config = dict(
    qk_norm=False,
    attn_scale=0.0884,
    optimizer='ademamix',
)
MLP neurons of a small language model. Each row is named by its layer, matrix (up: input weights; down: output weights) and neuron, and shows model dimensions 0-255. Each number is 500 + 40 x the weight over its row's rms, rounded and kept within 0 to 999. Numbers have three digits each.
After each neuron's rows, "fires before" lists the tokens most often just after its 100 highest values on Wikipedia text that the model never trained on; "fires on" lists the tokens most often at its 100 highest values on Wikipedia text that the model never trained on. A number after a token or word is its count.

L10.up1:482444493470526500529498481560508461521489409431475478485553463519556481538489494568446485510477522477484504573532546522501518441558533465468495465522526480431473516437496526503460596600549484491450486464554453405501503556468505529460482444468491553579489478546544493525507476534472462535564503492525510469516546498568555545506448500518447436505533501444433443433516506587518539506535454501436558472510459483455470516535509493421510546484537518493524453463494384474496462411434481549478448490491477513498568449534554494429495477554520520494510496506530559528499473453456462562482496599553428436520544457548471523515515513513557461459478540547523516495459482443496477469509534538551397430487469535540485536522464508479515538518500550539483538499413532524503486519442545
L10.down1:363580450477455467538548473564523442500436498531400523544541550513454517498462563443518521535505492515529509455515498564495488523509482540439513475532514519493506493483544599507519468532480501505455425489449490511493475510520440544526469519480478491555536505503507494474440518480515535563532520529467502503462552433437597458460467548473511444428440452570566503498524463465504490473502492438484470499450482486528484484531489428531539484507525522582542443478515464471455501538458502479568533566556391431512515469542497473570571519540517475438522471492489486506539526436503500529503470501498523502513583504541442499516503565494433523501521514512511499503442430550478432463538559610500479516415480493452545432524480576468518442551505481465514507541469514534501495531409512
fires before: "y " 16, "| " 14, "==" 11, "er" 6, "===" 5, "D" 5
fires on: "\n\n" 54, "an" 23, "od" 11, "o" 4

L7.up76:511481482482473496570534387443492519520465504503497509467508527513541442434473427509548501483493434509541513530536481640478489439553482512409525488484515497467489501466427489525477498482546549562576541525491510468487477528503477530458522456542469529512521433498474423448470508464518498481514549504511574474535500484495453490529500518486383558558525566531412475549587461518547552516442492450488523545486541478529493486493484462503511519463464554507443475487487550550516505493497520531555431542450486527627491476450489501492521454479501567528501536405529490461517528447488420460536526459544535521600504489513498541483524550501485482443451447570462553462512491531446530463493507482532532526489454539471447452545509478531529429426527520571442449551502582468515540499507512
L7.down76:488432530519483477538543534508528491510475516521527541516531491477457480553523433491521400552504459451457485469419488438462508528509530465587478453451532436564496502536487531516517423555492532533487481487494502549451503526507482488534560499507499594492498520453465581463508482471397488486552504479469476484497557469503494482489454510443546492531438417511459516520465417463473538518474544489540496531465508525472517421496519508521529508533480483541442528542528510521567551472552505554505559498447525514510502469560505461520521477464456452520471523572554459486529509514518516434492435572534495481440509520471498579530539468543536501485499351473489502434421547504549486432444537538567473483426566533546440540426559520569491507612552518502525525445486498480506446476448529
fires before: "e " 22, "e" 18, "t " 8, "t" 6, "b" 5
fires on: "m" 32, "f" 28, "h" 17, " " 16

L7.up449:537466505495465564511494474549509433503492508520456501507550492478453469475476481500504421535532496525504527531520572556466605541478490537565418526543511555523510480488469564550502542508561545511504510435561534504569573522496467550481478549535527527489490516474505460551462535526511528499543526503470468462514456469498425490525510481478478491471576498461476478517523475500459506500517474466437526529497516390411489482520554442473538481478584629514523515440507474491537541440507490520447526487493477504599493441506438478395539476472518538492472369467530523520537554466454512568476566492519495555400471410607552492601475494488476419409470485495495505559555533481494505454498470540482492522519481529527458492505527536541511439478522488460506484518490476504501496535509541
L7.down449:554557485493485487498473520478432515486419510494462479606481363466485506605531494528502452508501565496525494489572459474462585536541514495526498485531503494457504495453495477484462489405550483540531555438561456557486433532493410573516544511495459498519535466497532484466508491489504531501572518528499523468533490467469562510495470521527474508503513492537476550453503509497533493581538533514455416561429467573516500463477410485474503419486513487469524521526552461531466483490463564494505528404517507584458488522510519503509509443464464465427506493526553420520530428488529465482503512537465550521520483448456485533461528459509444480473501567548520484612584470565466495514505576477502483518555491454502474527518492513563537460485530491398589481470442461521488485473523491
fires before: "t " 31, "t" 14, "s" 10, "p" 8, "ent" 5
fires on: "ic" 39, "an" 30, "em" 11, "in" 6, "um" 5, "m" 4

L7.up276:546499464484541561535557412477443509433546395548484491441529524505481469525480482510522433511488434507484503473484527464484505468446584486468472545486532456499513501481497459540539488517491512521495543463525522463484510531494489543503516469514541552444455491441472463494491503456476527503489545523496469519463502507586412437507417487470429416579531492519533465490518498537445480522520533444436491474494507484499492414546447519529474582468504437524530447501537471488480506512460476528531501491518556586537474472554578421544467550566482493614537496517609538444513446481536475500568578454461462473495465562510527513472506435485484412461598489511442530524522467496536559533462523485493507569480553510621489467424483499503475485485467517483482493503497533536422478522534531
L7.down276:393411473493535424528495480543517468506489516462542424522545458494550485539556563488460474504400556510542488563454409535478502511489423542474473475490445454432480450522462592407488506469528505451508455491511472443510543501534576465505557518507470475460518501528428537525491482512484470517555466515557546410510546515443541500524470496457522544503439504507486489523521493563543492527514479469526511447512492554581510589526585551493541487545573466419523528438513534556467521455549517543501471513507469536461507468477520471576503456445449490540544523476448537454492561516567477510500485467554533515485541417505499500538466546529446557572577506560493478474528480481497401496518506462553512463554534457480515475491531483484490447470509456532470514484560492429498479486507458
fires before: "e " 23, "g" 17, "t " 5, "z" 4, "o " 4, "e" 4
fires on: "re" 25, "on" 17, "ou" 14, "w" 10, "an " 7, "er" 6

L2.up750:516443438409550564471451542477549460560482482453475543485548466523491509464550494458460538456463456457455472504456499440501444521509503486523517549486501497556471459512495530492451543519525534507525538497522491442545454520472438485494489416499499488460533485517546516526482527551399451513462538545477479465580597526547550493499425491404517490563410511517453485443508514551442439564522403536509427482528511535483481490465561509499524539534456615479456465507493493476485483520515538534487549522491556561464653505543428436449522477564523560511499565540482507500527545551484522472502519428549459491531503479455465470497494505547540506557520495497526466532478519533511508457457570577466467526527542482483499507533462559505512558502497476532546530500412557493515462499467502
L2.down750:539527501511495470428508551485408416508560481484511486435438549487488514562497515482502514429554535427543488476475519452444541511464540471472484506506369533431484480478510493426472480487580528499489484516535477506589458498514522508454556493462522552504412493520541522601471464568562530490450422424468499518515489543426576474505478457479508495484501499584472583479470493478547503532532451522452464512427544487492546514491518527493448513489515466488481539565507431584550549556536530500489490505535454511486472450475485479543501543463541399505481509505438417489580535515485515495522465534475557497504477533529508495490485472556494508457443492573514529539495480397554497517514545615526485495501514483519513492485476494472494456464541558454556446465463488468518529557431519
fires before: " " 28, "ing " 14, "n " 12, "n" 10, "er" 6
fires on: "ow" 100

L10.up993:562525531542517467524504426527559427494527519520556492469500456431457475504475475487514492533581500553445561457462517471496519537514431454495502487485456534558528439483467470506559536531507476541598482487473517492523617514539494489521556587543535510525548521481535519511495479501442465491434483472524531490570497480545413484428504499423463515514520440430514479472506547504537530497528533486478551465541495442483476421525514557520486480540507574542474455520602574502462473516486481514531493527515588484467517424479551412447511470484560466541496499501511526453475494476456533521485523485484475525471516455469521506594446518545422467515485490472526450493544579546506496514504445512506443537474477486489500540537488550514452371502498463619465486485435530487395503460514458
L10.down993:529468615537516467539460546446546544479599448473493405548545511542525485573515517502484445523556511515467512558470547479484542442546508555504531489531490539509493502469497455434489460504468465481442481435547477454432541550491514527500508512510452582481521555495569492480468505398507489514508478428531458513469504524499493449499502516441508452521429449533472466513483510447506507551488479455515513480512493523482433495537501471496536494480476497496537517575532497500496465438569507547537486504546476454435435550477472537494515412526424566452530458466473544550490441487491391478423521522594517455516517487542549511569493436434473488554547465492554500594488507518466473512536558456507521474496490549523492491466501513521490449445601510462594466482449555480506491531487593
fires before: "o" 24, "ow" 8, "." 8, "l " 5, "y" 5, "od" 4
fires on: "l" 29, "t" 16, "i" 10, "er" 9

L6.up1018:581521422449447617411474496610512493523493516441466471477532457508479469508560501524514456551492527475570520586494523530529577476442508512479493503471518533489498509417489564498524479580571517496468513509506520537548515501539464476410508461516514488497532471482458452460501546559487516469511550529498480489494446465525555478494504494504488501504504553474438497480571446514498487516501502436488526450497495487445541490608406439524416539444517572488467471450465513488496481485464509494491472498521505521580476453451502546468536450473566538508490472505499486528512486530379477571483531465563504519505423456526390490479511466479507494442570493543495507457585568490460509450479420470486526485524473530513505504584523525544529477482544556516536497537524444566549534481572516
L6.down1018:438515470502521492587477483521464538559482546536508561565455505483441537526527522516503483499491437555517488565569557532531508428504487534500485533477480466513499456404466456491489500505466489475496496521503430520536481494535525523536432531469487476454402468548497505536505407529490532505515404552554501530506399460544549452501560510529438461442571571459570545482530471452502495456494408431452457473488483509473502459441543469521421443547601507515499485517528481504540547534479480498509510506506530503454540486545476527579489446483507519559506485539463514504487522509532492494466430546438538447438502544518484489551440554510501501561513522554470538563514473500459420495519596506470505480504433482496433418431561555457547502483483489537532494535545530491432521507583495
fires before: "t" 22, "li" 9, "g" 8, "t " 7, "s" 6, "k " 6
fires on: "par" 36, "ar" 36, "ran" 12, "ic" 5

L11.up537:527465447492497490537551480532448494502537522503446530513531499474482496449498508494486484517473494491535401544576488473501523493501511510519495504470457528482451487526527507537470550485568567521506518415482545507511501524458354505506548460483518559540537522528584477534519514468461491517508455467517582489573473437528538436511525580542400495553542550496468524432492514507490504482480535419477448489526518458550492510502440379487503540496465534546484464558482455537438430502454433604548492492435491497557502468498565496482523475490536543476552542551520537434521504511419506461529488491527490504509505531504463508500509513520460400390438519539510501527567437526560492505490495531496588413512566527516509495520463517469512467443488524463532444517418510414497455555525521
L11.down537:508539502445450539530512420566492449457378471499420515527512499475494517572428530503505535525503495578439456544554522477516519485542406511432533444528470546493530545419418489466499456485464479483504522509498461480535551451489491484423490509481510540549535433450518516541528428403529595522546494521495505482488490458492497438542549484467462471522521426511504481485543531565463493511539502540488482540490504508464499449498447484562497556549494386508432528488552581461583491529601529506498484493497503513490500551447541585471469485486443510449516501540528473553477434522560523534491477552508515532548558417445520487525525498455457561590439515481527545504454566442549506498511546468499444451486497482458506494491470503505516522500530505454472502489529493547512574533501464
fires before: "t " 21, "t" 17, ", " 8, "y " 5, "le " 5
fires on: "ic" 34, "ac" 8, "y" 8, "0" 5

L12.up169:491482446494477537502475507576497532476481524461501467503461428509502453472559569493498506458465515524528480557433435577512516481501455456475505536447520453451503465543490495558481519573513505534503556542486569520487537525465516540473456393461506507519508485470475518459550542465435478541613535479527477496539499483523547529476448517498476484462468482513446467518514505559536473576524459505391561560542545416416527495515511503474470524432533479435389449473500486569492533523405433442495522550550527489542506432556460562549474504490511492475567516568510499542535505502450474497512560499530474522526487492488511502400518472556519451510533475461502490473496484468543471487435449411476521507472426614477545444515532512527533489532534508473509560533539565567478488515534457
L12.down169:572460487468498549464501538538569526524432504532557518535498461480522453527509554573501447435505523509488531540479482487511536526477496533497527550492549431402447517511447551495443506486567415530535512558518429526558503482497583474489496421416551420456498458524550445480408492517574568471477456487491532509504481481462501523520440521529457484468538564475490531530418452452478472561490445459453527522524482442506518436502579452493612471482537513489491545504458471531493429514470546458482476558524567494483489507562442496488566488525415516460470560491501507496490500430506519460475450533494522521525429549492546513488496485507483467500488598497523513532525471456467452535534567491538482480504481446541473557459462545545423541522448484438524531583515432518486497534520513
fires before: "g" 56, "is" 6, "t" 6, "el" 5, "er" 4
fires on: "ou" 38, "ar" 20, "od" 7, "og" 6, "ug" 6, "ic" 5

L11.up239:509478474519527467520498454504461531589569540466478462532541525465484523554461516508470498536475495488522552575536452538517535512503485515568488519488551497474472493502524526488525518483496539595469482473503518439499552482456498416560402541493489552467555552525571486490512519501461555484524479518554526557514420462474520492496509522396474525425481512454473457458450543484454516528518495383459576479533570464495425478535521492443463549502477477502501517472464544595487546515418473482499463500554494546470473552527473491489475518526511508533511519530445505459468436486536543453491501535499497523473505516564575454411530468445470450502520508446451514499566513454525458555535531516475504536480434496543515583486497517504398404436475466492489512485408511481410597533519572
L11.down239:462527492482523515484444519463560498525440589492504534464513480503534461445513502518471505533456513509483462515492512499456444470526511475418469522485489424453505572547467453447500501436424481473539486525506532538502413540514459490474469441488509473441457556539462462487531502532561487465493576458519444489433546443485500505485522414470542382501503502576560513566431446542487528543479489537523526507480414501542557534513530500487505538546588525546545466594514457502506468517536572492453513424515425441522531445501498503553544501467491408557485449442510490472472548523508487484548462561525543465556516489503510555499584508426525543551475515470498478452485492575516505516497529560517478518513512497516546484497524552493408531502527498471571492508598460426525542475452426
fires before: "\n" 58, ". " 11, "." 8, "\n\n" 7
fires on: "|" 37, ")" 24, "0" 8, "==" 8, "." 7

L9.up945:504473492469507560574526423435468547541594428454492518431515510464515450460499455436508521576497502480510554471438529495513498514522408472529517497475517444463570496527479481504521571561502527561497472494516595525534515465466505471480526522465495531522525503497489491520460430536498540465417524497511534458571442483519489564517434472469466500490521559535495409458517454536587503569454471497525432467549514481439520402516457533579454461470541533487513477451515524559504458524413449505535531503451512570494512543534522509505464489478552520548556506582524530401488536499499481498457505478436495553480458489474439460527418485517464509476557528487469440512505452501525521544514526513483492550516550497575491457439512462486475506518448493597445554546504459524464533502574561
L9.down945:497508503495492452439513515444521404527546538524461524540442507536467572528490483399577557478537512523507493507515549594461510510511469518501465433492539506529497447475524475481540481450551493484494494567450523473489559514535431546425459561547441441522551462455430476493484485527488571501452435489489498456554524451619495485518533540537462511420498447511529490512558524449491540494467523472465460463487471471422519557441541529502588468469558538504478462481531596480491518485485491502537475595507473533552499587464496516515440562470503553449423468532497456496516440472518495450490458580449467519524590557459498542549480504516459508461488558552524507508465539520478460511493488514505491496484477438494466478495546503510528494535543484570471486458492547494463501551515369
fires before: "e" 35, "ed " 10, "t " 6, "gr" 5
fires on: "w" 42, "ou" 7, "k" 6, "us" 6, "(" 4, "ord" 4

L5.up244:502502541467471524543490503569539387540428456455435487529600479544531484513502471532493537454442481489456520564543478536520552510517509443498481549541518477444513523472462466511429572571524468473463523520491553473449501467443497541533508536394482553546515433573496508480574488564493480550510507422468535429487505525499537446537409537507431493492558529504450495475457452497485421496596516501505434465507513465523438586517530472487448481506472483571439478435474535484533412489482470529450505465500544540554515552488426501502480475535486530510529436578555552468513502466446515495506516575470489487595479474500434497523555480500450472488533519459473548512513505503509489439549542456458545514506527500526427477529522574509541523457477557490507498569497527518549532457484486
L5.down244:494570462508456491529464467581488517505486465475542416475423404513503500506524462515434529483453502547463502520417438560487499550458458516489470483546440506445388532517528482510559501475469506524532529552473456471538521445492549440533492517466445565474504519458466504594601503528526540447516462500470503494504530456496514516511444571539508499480514468432520538466550488456480476552474474493500437464482498495504560504485437534519501436484564507508543381502539525549504443519498521467524450576497486535497598507491511523604501535507484503556576558523479486480460486539522502520401518483534481515447569466473574470470496457484478545622462507458509508475496529477466572549502504515554494504508534417535519479482547457472506513526503469456424447500603512504484524500483481
fires before: "r" 37, "ed " 9, "er" 5, "v" 4
fires on: "oc" 40, "b" 31, "ot" 7, "o" 5, "pro" 5

L7.up204:510499542477462487490468531546536423523496437542484526521499506495486517505493466519431470553471490529479429486510463456393532539554580451532507576500519533486491474471445456460433566557562483529542555551481555471550496482475487506508442487440577511546588456478518447470553487568498474544418470563506502430523498485570447452502393447541500434470499541485493480500481481476536461524545554567473506484512512468480538445490567503446558520544568554531496456473505480460472480508551554473472467492520520618485478483511517467459481483516526525514546519571483576545397495536469481482473566534461476484590481466423442537479445487560548576498475492499563516455496500465487482464485504487480467538473542466454500525484481563517505537507508529487458461585540474486458429502517479
L7.down204:495499501486476544490520511531502536583470477488554485490493528511549531432463490528512515397496516457413458514492424582517604527466489590510471467461455488481514547540519533541493505508537513501520549555485543589508440486545540513466507575523458466602481505462516480474472542472414471502419415521462469506489540435443493536565539483493506513459531474586460464500536504460482566546429487543492469541456545551507493519481516495471555561440547395534497503569514508444528536509535453623518476481500523443512549480467543530489478445423493518481499508476497496449478466425524508504503517495448560440526493454488495494556444471527533412580482512560483533513499558515531473442483507566545510488543581488443485468439507492536491473502445507527488431485517512509477478475464505
fires before: "i" 15, "em" 12, "ed " 10, "er" 6, "d" 6, "um" 6
fires on: "ov" 48, "in" 18, "ur" 12, "b" 8, "ember " 4, "u" 4

L5.up18:526481544484467562527491462511526493482431507476487458448575468489508494495419479410431510454478439516491522517590545492467562553511457486533496498487495540503575475442445488534505512514528394545559529498440534529540511536507483527463528478499503568577524515495541502490478420422498474528545486492561534475498575526466476448502480443440496488512458501496482506454589553580494531490588437523559469425495551493461453513498516488473512463490448555565472508457536523506424428493517481483483506483555483504557523514503481432434517475479507517523485436443516572513504527498472478537481508507498523429418531464429512556546413478484442518548499504505496544594472594457562498508459513503465474511532475511470501515569480602549556455475545593548515475476467494466525523529478487
L5.down18:522516555582513527435490478493533516572461538433497494466531511503530548506444553458471520514468548540527403478540467448483488469536497484515411493439511476464524454462434477453591494445487534578460483550508544578467499489489529559474513547502459449433486501527477515536532493520412538554487446507476490511491455472447482475481490558456484457535410409510432508566509449514453457539429508475477502440538499478493452521531469455549465425517418518448515484511504532486490533513518536539469477513549500472472478531537583500462485481490457398497503573548432504570483488529513514469536537461509536460474574522488530568473466523559601464564503511475583512491453495507420490500497578580543541452447515457449529520526507518518494500538522520535473416532490502495461506500446500
fires before: "ember " 21, " " 19, "201" 8, "1" 6
fires on: "ember " 26, "t" 22, "il" 20, ":" 16, "l" 6, " " 5

L11.up744:480444499473547525610487487504480472501518538443438459490501521512484429521484478567548446534474431531465479537470549545498412478517519488572610520414498518457471454382485452502483479527519541524506475533529530425514546534463373514511487482478547505481506513508521546607504511496458463461481483541535481505519478484554525575498506573543545442447504470431499534512456506472526469524529542475393499484488520484491441507579459481474515555521570489448437465489466535490535505524471538492510441488429511470539494461507507543501513507528602538511539546534533456528482487522534530450474554463409453517549520442517537512463515468512444423456449485466500453494534537502590532429590516468564517515490520522509475492564495503481489464513493502508469561568439538506477497480497503
L11.down744:568489482568485467473513514499565481508520513471553494446480459446413543501538524518507567516532464578604558455430507515473475533529513461492443499519441458519527451534502508513476540537599524485513564467568467532551464551482537507471571488491543526522491484524439489488419505531501541467528485543513565504488506414474562482432471459448469483550523489531510469516497505480488474523528477458451489528520543477568522498443523492359461483484505553589526518487530454539500453453455418479529545535495530476442537508513507519532518501451493478451473479482427501454476533462571472519498500620488495479506526572546491522485572444500480538477493505479487505488538520482420434532488524519495577503493482472525463557478539562563500544485510393448571480520546416457519478450509438
fires before: "s " 17, "\n" 14, ". " 9, "." 6, "is" 6, ", " 4
fires on: "it" 22, "s" 21, "|" 15, "al" 10, "a" 6

L5.up94:501496494513439463523450437483510506571480512480472503539527496453497496375529516460473471515459510524479475483483493491491426565548496466565506490495492538507537479447521516407486624557532527555490551464605613441481534517475504464452452428506526509567499490483494486506553510604433530467546524491485562494452523486589505529569487495509476440478474472521464474484547479494453429479518530481505482547490504482506487531538466461445527588549492491516474459487499559475500522546511519544476494500488460479535482477512480561517519547586548521522523469617510480463495510461488515448472504523525465464502492534561499515486435430502502458425454440455468574495595547451627550474474478496452448531542510496476460556482425508481437530470547524510474539498513540527463504486519531
L5.down94:481577541525490514524546455428555519501590538506545507476496550484518514574498536501519493470564447566512527562598512525530499515514478543441511485434482515428506547517509462557444560526445455488476529454479467417519441425479478491514521458477477478515481540570538437587534539489439414533468482548532478504450495515539514454439525476511534502531452495470575512506478464566495481477535434471546525524449407456498475518434512482490503502502525491560500459489529522523569495494489501413472412457492435482556434401443490531565467507456532621502464456526483562522457492429562470517561473567428474500486483467525474505503477496511478538532476488497503520531537553488539537498472474457532503501532547488495492518525486549468519530444565425477487485563549461520463525562537478
fires before: "\n\n" 41, "\n" 14, ", " 12, ". " 11, "." 6, "\" " 5
fires on: "." 42, "\"" 26, ")" 12, "==" 5, "es" 4

L5.up326:454505415524560555463474533504548453446477526464476492413583508496466496555511468445505574496476476516528553508562542513530529515615475546496530549428484503536580447452467516515454529539532543522486506472512511519575483535533469497451482490533527483469534535480501424522459434547419439481494540489586507493590445468505518547519475456530496426498479511516481461520598508539488559498516484544523485426573551550447508449522549513476549494456503587503502486480496515476479432509499472535424495534467455535533545543557511414524538482496465538522509490524554515557503502490501514425403479492525478538422454455496500446559441494440470460516485484526467468466475496425480517454478433522454455423543532469463472499452499501515499538475457538575477506508454558490475565530469510
L5.down326:534541513520511561429539479433566571528508521548573519529481409456551497539472481547520452564456493487457459497460537447559559502526511489509491526537489546510518511466442528437526539525581508529493499463571521485481530488487478464414494469552516513515525548460532452496494491492444542455506499467450511478435504479568457436499550508408447499485506434523529488413508505449521390575489531438480493448513504451466585559511554480537535558468496570506521517512485500479469473573500570501483417487516513486550470505516533454486399495539495510539496486532419447509501432488508453567556496416466485487485494497456500480500473595404475535477532487538524462509551482524501513435486520493496459451484441479514528545558492587494420447493527506524408482515534495535528506486484534
fires before: "pr" 16, "o" 14, "ug" 12, "201" 6, "x" 6, "ur" 6
fires on: "A" 31, "t" 20, " " 16, "le" 8, "il" 5

L9.up555:509455543515543503486538436531576514523478530485444411538482533468515484501494501471553547470481503454610490487492553502517517496563467515531516595470482556536484431453492466504422515534523561526559552500537585435533511508521458509467432528524477484534509482523542495534497481596513528511388491515529512485568459472526486485540480523439530516496510464523480536523576480522497518432552459451437515405494496469485468491491494412519548558481484440468439455491502493498452477450493496516510474525479500406577511488478477443464543569532533614452475449581503471429534510532479535551464552531448489486464470499461529406483547501459416481532511509500540511587579478466514491478564414465515461510486530514521468471558467505481473461494537479505462488500488558524477576474507535
L9.down555:457507443476451485476517511545458457497441412506530530501507515529425514538562468420405495543555439491466550445556496546508463523612480532460515475499498497528480580521543491520543513580473506459536437523511471507494516539515528483524517439470490514469464505532588589506529510495483493508560484508561505537455522428467498481512543509546387521497505528485528535454512547466439418478479488523542537503525481481487490513548465516470486438484525498487508408553466614486557578523495496488573398520473476484493462539490481556435485525537466521432472499513488490549503543450470496524499517557453464481465467513558434470444491560492502498507466518447439583459452531585526495587496477532525477391448509484512486571488532513507449586545486489540505478526475518497536481511527491
fires before: ", " 22, ". " 18, "." 6, ": " 4
fires on: "ed" 25, "e" 22, "ed " 6, "ers" 5, "s" 4, "se" 4

L5.up838:531455482438518507541486448485477504455480519570488524505568478505483432520469500528412462444504547477523479536482505459449453510472458492441435470436468564554478477421517431542466480522523501547571502534577556566580471497519464536462454532434530499522530574420528483491430517448493459521496555559496503486520552466496530552517499464450527504570496538497497489548581499423477547468503482485539453466500497505431413477561465443511489497519502596484441465522569498556544507517468450486492492509537554499497510517519484477502413478432557504524478485468524508525532516478454498425522573496493457458473477431508477544515494516447499429515527496518524504546504529498475492441433531487499524540492424528489434539536448543526479462536424526541508572529468494608458607540492551
L5.down838:469475465512473488576529508495448517466490455492499501523513445507521530522471531509512493482420504528526514491407487486468533509542530573463491480490430493459511457523495463568504466492512500524510575559511492563515428590450508503474472556505527531494527480468505410484453466452485490513536476477502474544392535530434561522483496417517550537520490493518512533629544483494545505469477552443551507513574514499490472573527513488489513464548520540478472497461547483520483546600478506510536474451536549540460501498414489523555516423500502528492505535494525463445500510522489453535562505451517469572563569523462466579498499485502478464516569584538446454509506483415468464496489462531565494553506489475396459536544461491523491513489421535519517421578398444517505535602504466
fires before: "ow" 18, "or" 15, "ip" 9, "o" 5, "p" 5, "ou" 5
fires on: "sh" 69, "am" 12, "a" 6, "ain" 5, "ab" 5

L9.up982:486464510485469528450527484477484446461525502579456475459509477463458486459505471459475490525494478502527517560543529486467591533505489489526525489513505571537487482492533461597507466472535510504543561546470579485502516487525516493460516433514472539466501509516548509490497503426520499412566481493490463448513519465473419493533494502499390512513515481552545520455590525551478461516466537500513598491542540472546537477452479412531438523528489568537443466463441517566487577509532477552519444495514485491586494457498538492506612492443554555559500416391581520515469534529436493429392509495503477548471499506461438522503496506594537495465429451480462534518551474529552510496474457449473536514495517572561543482484524482450464436526490469522501530507502509512500445452567537
L9.down982:502506512454481565563518449511498515464494567462474526433491466511450582513507514532491489447440478461527482552559434439569495479479467483518503529502515528438515424466503486534515477534442510486540534518589505583552434436496471508514496484509514483491514461528506588541492491491520523475432534462490544561468485438525540496458506516499566504479501454584539467549446427443442471511517449501518495531537541510509517629536518460476546504524498517462581492520497478510548506423477498549480531499427547463443519543592456550479412459513482466487456485451550531519470468555550505552532500462538509422498433508467551571547519485489481484468470442531516562518465420517507457470436441589509511450492520492471429480526546527565493538572487492487472468517527465532499484561588457
fires before: "t " 35, "h " 11, "t" 11
fires on: "ic" 40, "s" 15, "h" 13, "g" 7, " " 6

L2.up24:489397453481564533412484547582505460487505537482506503503516460539468508488497511480540560472504502510533541515539491526490555521538508432578489557496481515520527440493481485457476519523551470524532528456491495468516511461482506469473446504492554480476460466417525577532463533612549424483443490512414459477481504480565496555506491539451486553544462467581470419498472503529425420482592449538484495491512474502477524416526494521504552497450522482514513527465571519490410527447484519582431523470532479531550538503511487504471473503506477454521504495529535589473482562535472470533440582511525516411597521477488447525461486426529513467508553521467507546463503517499512495510522498491477490472596528409470468567509497473475564625505515466498539528542506504471537501526571507
L2.down24:523490444494499534530554557504529488488462528538478469468456540464517472549528507533492524503572506487550586545480520505507560490564489503474509463539492513504501447531499498445519518497572505549594445501493499522515554511497433495490501462469512471451474516430508522449514472498491487459491394450534514452515541480505556548498485495475472451530508443523471535558474510528545422557454395529497456470435458461515551464419460433555420520431589441529537485592443515547502556501464500481552505483487535475455530513416500518517488555432515487472520551497526474481515613542492513554406499493467555531474588508498459453485554518474500486492487502462494430480442470483463568521551555553480427538578536484479535542550457456459519475520532524447455422520505442489550493450503459
fires before: "=" 14, " " 11, "ec" 9, "n" 7, "n " 6, "er" 6
fires on: "ow" 46, "\n\n" 28, "ch" 10, "um" 9

L6.up580:522486539480598574531572512574581458518418488504463477469510496517467453552409520449528497494513475489496555487550553575517569450439538518509495483479550543456576474500464469479504469535511516521451573470570484491520527555505523498461516498463473478517496467447521521463529460465470606536533497479502573480532515436517436474538431516484452473519499548508459466445493549455489514481526474489431507575430490480499474517515467535496515541496496501552444524522474493522508504474411421489567472547508505538461491564486443500449417496488466543539448543474480502475482499528469478481508527511471485494423492525545519466456539464591391538459492451491510529575482552509473497502517532522465509547522403523534499526465495465463472495499570518539369466487519574533446560529453555
L6.down580:518506548524442476522583472486554432464471495538455489513553503547470449472505494506521498537464467524474496545522576560525473521517548512566497413537514481449504441545467497482488542462516491538502485490518488489467540573546465525518535522470467522522534436452422522503482542547462512518508554466511507470467502490423484476507521422450588477493455462510464437434389501523486532444531538453462541482548558523590546483539452470481455514560575511481524507442445519505519523451570497534474540493480506497488492465427479580551472483641494451517446510518555460492450516462555501528518454543520492533550526523469553455463445551583495460491443479522520497436446452470552526489511425450478540497556497523541562454480414520505473488509519487501567432504458503445535429534529536
fires before: "e " 26, "g" 11, ", " 8, " " 7, "y " 7, "ir " 5
fires on: "em" 19, "re" 17, "e" 14, "ou" 13, " " 8, "os" 7

L2.up471:516457522491543467528453497485589463477553432467490563488532479568567429483470505497558459548487544542552516531539499483483464483447484514483473508420480435429589440446523469576551482531522434529465504416498517469422540504505455545484446545487497511535544484454541497520524443484500532512473501538543460484485508507476523553517475494471568469484579520571469414496512508481424462505555488482484620501487549454471441458511504559504437554468531487567558499479595502505433490431504509499457560471499475539524510556526548472424427522554470467519481516542506489477434559505494524459467484508470435417482508490511488491463394499456523528522510516478513550566461611469541505454489506463481520508516485497522512546490486532465480547530518475558463529560462537562520498432485529
L2.down471:454454524449487516440488507531569483539514529512485453543452554592550523534473511492496448576520556489514584519539537502454503444458554538449505559484512540522511542503482449579567524475517595521558490526528494439464555508529534531448428473493565536450467517434493475475462517493464534446571564451431472463451577447485555604496520489438509460471474464518455497517498521557458496465505505538551457517430442478516489459484426506459478549618568499461524556618497463522425488480469517532510512470503481482446566470430536509451531520555540462517505472526483465529483455552536452491391448493484499462480511417537511527512494516521536571515510525510492496504412477512463524509534556514517471473508521455470555502453509477481443498533482531500481538509495511526529545488458479
fires before: "| " 26, "=" 20, "===" 7, "==" 5
fires on: "\n\n" 52, ". " 18, " " 10, "\"" 9, "| " 5